Part of a small language model's weights.
Training: a variant of Adam for these matrices, 339M tokens, 10455 steps.
MLP neurons of a small language model. Each row is named by its layer, matrix (gate and up: input weights) and neuron, and shows model dimensions 128-223. Each number is 500 + 40 x the weight over its row's rms, rounded and kept within 0 to 999. Numbers have three digits each. A neuron's up and down rows have the sign that makes its largest values positive.
Before each neuron's rows, "fires after" lists the tokens most often just before its 100 highest values on Wikipedia text that the model never trained on.

fires after: " ", " B", " D", " c", "B", "A"
L6.gate529:558476512550549496472563530510515472509487416535412470553519487554447576503506437474478555504566516500527451524436462528519452546500517497523521454450503553495496537505470418483549499499480474496422529471519494476454526550511462575487425522530540465480540476576517491504480467536497416514
L6.up529:449475531492468456606487468494528457493513459490472552597481380448465544429545452476512531472499517523451495540458532479460520543515447566522530496480428524535551546554474617486511525484504518467497503476515512500466515450451482471515491555537479507496528493472524561510464563477533485464

fires after: "\n", " (", "-", " by"
L6.gate571:482492566453500563454493452519539512473501477515418487567540482481475500518503540476558501532493467496590457513549385483457473458526479536530467576530500449482505540490445476564443462494510527525491561539544515498552467493507524575457440546474518546577455446491505463522466536513523470505
L6.up571:479509462504468534523488498451485531452452588553477506552479485458425571497486509490503530519597486550510425446429524434591494495531538569506515476532460487496491515456491530496588457458486480454405405573556489519569488495516482522519509451540506419557469491496490442504481505549549527501

fires after: " C", " c", "C", "\n"
L4.gate161:496548502467559512543530535494531429566517533473488541514509432571498526478474533571497523521437491523492512522541456503494492476501520519502463531579466499439453547488435519484533499438491541467471496434465514430560534449557476500489506440437494429486463465562543431474499577485496487509
L4.up161:519471472512485516485468527450501470532581501481494477557531476501412485567529395477566482528462502477446498485511466487566448450484484527487537493448556558537522475587541578531473515505553534475477481510494487530545504507507522516492368496488582573463487432491556525475461509549484564449

fires after: " ", ".", " (", ",", "-", " B"
L8.gate148:501500544472480517492444518533462517475547497509433514519482509456520491482535441534520466553533454475533448478495497459476563502527524488533528500500497520456524541488483525505522545484463666520509556483479462539484479472539503497474521434494551491587535495526517535499478549546532498440
L8.up148:495545508561576525513519462547522462538523553480461496526487496466481514549507526546535503434505436509536459458548516462499549478493528528495515531513523559515456488468446490519519542496511530505467490508560470552587494438557516500540568481507535491521514550496489556483546442493507492459

fires after: " C", "c", " c", "C", ","
L7.gate251:582500468517522582444567541415522468465499538524508469504563465551493424519466421545547510504483531456479470480483451471521510540490533592518554535476491476467516534471492507476494515509452598492545470448451471549574476494508452523508470402496472598507504482540499477466489460572551532493
L7.up251:528515491442465480490582527469484504597577471496503489546520455472456532532505491488537423537453497451491410446499503525523522495467559501444476435541528442468470500478570521519521487543543541550460429521521510502494529489460492392496470449526620482495466470421450500592494443530526470490

fires after: " T", "===", " Col", "ri", " G", "E"
L8.gate760:468547482533492527440512469498430478466508483459469480501512476485496610548563490562493538569502579494552499563482454520531450527519483498445590536461436545420466508517456522567505542549559533488503495533508512497536464498463513544456423492398499470481474522482526481549510516573441494505
L8.up760:503507557528556508497484514430528449530538569549560533492509503537524520585547477494452532410505505511474451548490477540492449533566506530524470422455452438512518528509428520476480469514512473466534517520500458451537494493543502542526478519540514477454495473566488439466483538582502445535

fires after: "|", " |", "-", "\n", " Time"
L4.gate512:460514449498626554569511475522459536536496448435548515488485466645474506465499466482529482450494503546511634679543569459483536402467524528497527524538523464528498426521515432510569491527493410520484522464565529511510497473462553416471470497502509539564492527506499583512544469473485506547
L4.up512:501498469537533449536467562458452488489524460474439484479465524497483500585517509567479520534535464542526526459528451521510443503469506561477477438467445521465462487514447529433429527519459519477501549502528540526503452489538577540454453526562588541512590537470568490486469527451436526442

fires after: ".", ")", "ist", "er"
L8.gate379:578577521493488475513535518447463522538487540458471491523560515499505433477491491489561508451541514518556549532484543512495485497452456530471583571483579507490460516516466433481544450493537576462496444530423478515478514600558452577546517413505539528519572504549523435442514489557549504503
L8.up379:486553565532440499499479503472476519502550471523476499519537517535513540575487524434458519518494487491513433424427463454431549465502415486549541494497475542496497505551521515503508548486438387485441500482530446497562528444495529412467511520543540515499540560496470491508567521539491492600

fires after: " 19", "–19", "In", " in"
L11.gate612:504549511486447491434539468537505563527503541458526415595497487515505483450474500572487468535350530433507523482464519530465518477505451512498497531497489467432461563470521500506490537494473472445447462467510499469468562430579472464492511584498458448465501531590505537451480498475504484535
L11.up612:496515551452519449530532459526539539479470471548523452507493458465542477525523511441458475482555566541461458406545523524566526550568555520431489465542488477506509512460459390540590515487459546503524477478460525503490533604448458510565489461441562531448530494502491462442529522519520457466

fires after: " De", " de", " F", "n", " Cor", "s"
L4.gate318:445540495485453551476498462458470508560430516552441431575492510522470555421571461497527470529560578459515464589475489473546499476518453534551500548472452531476532490426480604448506474575511504509497504528470479576530532478463544494457493480489503458476479497505519473515454482535603442510
L4.up318:504484454502516485501472525512499470516464452488468497538536529501506457482525411434487426523479534516438509445499507558581533484522525532499458481509513556464463576502485471561476493527503491589499517517491520522516518531512510468500556460483519465495519514512470518479456506496447493561

fires after: " ", "app", "|", " p", " re", " T"
L9.gate130:535490455500507526487515462500497525516520500495504564533476535484524481556494483509536526563485496503534455540513549524464540504484509454555519518505533554491474515458530545435478490426491522478506445487471427479468493472530474544501540461507531487472501606487520534520453455518455498427
L9.up130:523508492405513452482542460512551543507508518546560552488421543497558481468554582497416500520477495502484447535484464472501428564466503491504497494518529535480536462484480514498467545569459469454490520460526496481502435527536517534484463537446539476516512517509379507533500495494509481508

fires after: ".", " T", " re", "er", "t"
L7.gate548:559483435501515431416436518440586529500546461529497557577540530514448479473510528471524481521461504445477544501496470581487405608525473471494552510546509494460465455465496560511539514516531492537489507541464442495562465519538447574561504446477477482518520500476510476459480495532548465519
L7.up548:547448568482475426443507499502552403505517462489498499510447398445531520546507486472515458454492488543477396460463425550495522495493421453514526518508498487476514438432552548500518558531508431499448501518517530444490537462551421527536583557478537476540443545513480508520564498438467459537

fires after: " |", ";", ",", ":", " of", " the"
L9.gate634:490511530519482453527499494442534462519455501509458574616464578525427529486520515482561478542586496512555515453531488502460517517519460565516559534598446467545420488417433492474547473491456544524510465498511528480472498492498486504477460499460508491499542517474472496485478495543527528409
L9.up634:488485509501511439498591493562570507573525509572459492512457474543529520467573559514546525472508551499524512391484509495499447487472477513447422485521498425488587480574526478486430483565510494502516468491532446542527504476479533476518470451484439450421467453517460545527458442447540553515

fires after: " ", " Lo", "la", "a", ";", " Ca"
L5.gate510:549460445547517554491483501438446529468476474443509496547489523563514458526543475514517448495416493483541543556507503569490489513551519483451565525458466485524506423524514458527448475508568505514464530502467514495421521487502524545492500504454515495420458500487469484574521471496523570491
L5.up510:400515407600496499435514555481491500563463525529525459586565516537518513513467459463523461496512573495482467488558460453553515485532549476495518525433495477458460529520475610522499603521431445535484516468547558518518462490504521473518550558429582533505557500509507484503455531454440486496

fires after: " ex", " ", " re", " de", "s"
L7.gate604:533504541491435500467530430451512526483461490488491608502528486512505552501532478438538495502549488422527499544472549492540493514465480451527474556470407475443505531507512480446469487527437491488511473509421506506571509480490519531491512506382498517523568510490471492519442502513530460481
L7.up604:479501480574503481472489461524485503495523423503487516505477494496485507477558528455502455563471540543500476570516449504499546519389493450503521536393499504483569529496467565582514476501479409492503543508382446514547394436538486505540540507486523496505499490485413477450510468505522460497

fires after: " T", "t", " st", " St", " ex"
L6.gate741:472495411543487437511453574471560527525462505497474464521596546522515503601477471510551478472521483454544478505571416494465453513493531417510485537550585622437447488576493464484526508549493503494475486504488396480517498499522371492471494460554511456492521501501503449544555512533463609573
L6.up741:492548466469495406542516497545513455468459440500501538523508458475518533458528523508578439463490504528567469528463511546520466516493515502485518475534477460490525488473482470472513554416449509546453494476487502498438477456489419510534525543484608484504501546497483489503509429455468448554

fires after: ".", ",", ":"
L7.gate466:528509488512502556436532526499480497501516535415502528545554573476428495529446451473550559479603529430541481498427489505530509513568462525509455509560504518473524532517510509425475572426506540555477475543446491520478493491540459528480524412570468519519535521507517436525523585506521482489
L7.up466:416487495531475499532501512498492541489569554535484461502576477577473509471535502439551443480433586595522518483561537478488528494506418585540525502516499489540490462487432527574558500535496544479573493533542494520530522491460482449549575482523480519482525560519517560527523475486515456538

fires after: " T", " 19", " Ro", " G", "t", "o"
L9.gate322:510492540509501492410483563521490438515465419505478481527530565495531492543525466498439503566522430526495581513471473475513465512610532512471545508547478506468503525472470557502510418577560506490490472517485517440505462532498517490433417515449513518461519520512530486517513543584441509539
L9.up322:477495555536484483449466462468560456570465504486464508527521520462497511474505462499523482523466509504520434616537494506503515505551484533560487490522470479542547541475536488534445430486500531562421524506573507475460515518528494483499531503485517513462466530557523484444530526513429522460

fires after: " ", " con", " Con", " re", "e"
L4.gate276:496478469531492529428513484532436424491514451500452474534499545578511478450536514501488529505530520516525534500430442446465490518363499467522527464497453539432498506474442478529520480595424558509460547433485490480514479468462490479501501565529519446534525457542451470465479529501501422490
L4.up276:489460588499434499513541473492489440517559498532488509466426491551479460421566556463463530492494468541464495489465534507474530485389529444519452443454461483507535502507481489520502506510512458456455535439467486439504429454454571474496522514558461427533470453504492540458487541464484455569

fires after: "\n", " ", "-"
L4.gate8:463447513482562564492536529525514513426538484486441427590517505558467485547477426412551479520392427506516482558544537504510505484510520526485484478526497457491483521525435433557450465494481440483495534482495451549486509555536498473424503504466431455460488513500506551508504505478430470508
L4.up8:462510442564503515539627533499421478509578516440426541518492467535488510540501474492446468512495477484556493546474515515541466519440546415482438451464483516473518510546487395487489489505497509509481508468487508483424476569495535475548509484462484542491490583468484506510496498445467501482

fires after: " 19", " 18", " for", "di", " 17"
L8.gate88:516531494486585495376549484460518459499492523547472426507487422541560519475469499518457514508461533518537449500523480514553566538519536492485551459537490563533469528451552471549533535516526519512437504452478480480513482507509469437526531510461483427487497515502559594449526491513504497481
L8.up88:443456503484473511501497456529491502448528491498486519517510510452517482524530513506606559523451485483521475560458458480482516486522496525489484478523489500434494557551517424506585423516515473430498529476471477529485450405528469507453462471500557468526496511441499545494474482579545480547

fires after: " ", "o", "on", " Ba", "n", " Ro"
L8.gate372:509458494489460492413518463454482571534523424509394485515570504572474507508518504435534586505474514489464529487522452526509482587522547510485519526591470491461454492539530531614480545490520549502446451540497505531506471533569506600491427507497511553445503570485432431493460535460459515498
L8.up372:513535482593573470504507461410541521533468480510477455509426482442428508501492467491491537564503498492497494619481470520400511514534521529526458506432490482533510470415509562533520480519536480411484561432515481456587488537525500468507499516477523479505531479449523423478470554480439445518

fires after: " 19", " in", " October", " 18", " and"
L11.gate338:498551401475472549517498503534545469488498543493521442470492427480512450457436568577441536506486476491540513514510483495501503550485489423455434497495558487470452508526555449512476534443534523499432483470468452488501584494520433490510496512526512447448489495546561551497439522468495524524
L11.up338:564502507460463541456495478523483512423490528502481512566533470475515420494586483473532539487551474462499454495525499531483485528529495563435558504531527448468491514465510484466517592522490503590534482495508531534482493405469461501494508552483481482515529486522470513514489434531543398514

fires after: " a", " B", " h", " ", "B", " the"
L7.gate599:507532435500435491513434444469512414517502528531486526599586508534480508523546436455476481501547565457529508491461537572475462514530416488561494483515519460559417486435489461510493537520471545455498581483472493424586500565509491589485502465460477456467506450579554486494533438589507505546
L7.up599:559532476517450484528538534502547450554527480569506535503511445413436555571452493469523510508533534579426468544513469558491410599454491459564511424512479496490526586484498522428532509528554541584517470470469461509522515477467488556545511518515550561605510487502523471470422470480532516472

fires after: "\n", ".", "==", "===", "-", "ine"
L11.gate507:535538531533433524544487512530514511467461518512458427540477513519516493460508470496592518528525436509526479438457496461491434552466526548532566550473554503493451472561475519502495510456500605518516417493519465490508470493536438466524487450529519449521446461557447554539471527458458522488
L11.up507:525568425596544532518483472450488519477491510430471479509563454465512590534499512544466498484421482573548472503511480506517494407443425464530489464421407490471583608496502511525451443557529499515486453455455503535516501439527446516531467441545516454514533587511528522521475489503493436482

fires after: " con", " |", " ", ";", "oc", "ac"
L7.gate168:472523526495523477464541485531488496541461454538464481546486504534483513550506477504474472459540424494520445490584483526511464480528498555496576541554485482516439519489461491495519539543476555552431535449529485548438485521506448513575441455461553537481572527530419504544551523541450463457
L7.up168:501572484504569490515562436568488506535525475550508407532481480485513562460427532496509540432533520483410458529490507501470480568437504572518469463487529514520516521545518506457540558493478557541490490460452480528526532486505451490532480521450442473452513515524471490525485532451424425548

fires after: " ", " re", " Con", " sub", "y", " con"
L8.gate346:567453530443460463514491454462460486478451514517543569622512487492587517450479476531485521532634575545509488510538476458434472565481478526536542476545474452494543498494470568414551503503420507456487494540500517561551522512495487517524445501554537538432548483468501511510482504516483427459
L8.up346:481475444504470485480550571496498487489519553563503525457478498539498516481496537538466521548423482511421520518482521512512507525477493489496500496563516447470527517580518537505442498553460450464454517495456479502557482508480471505457511494532532435509464431513428487500518483422590497521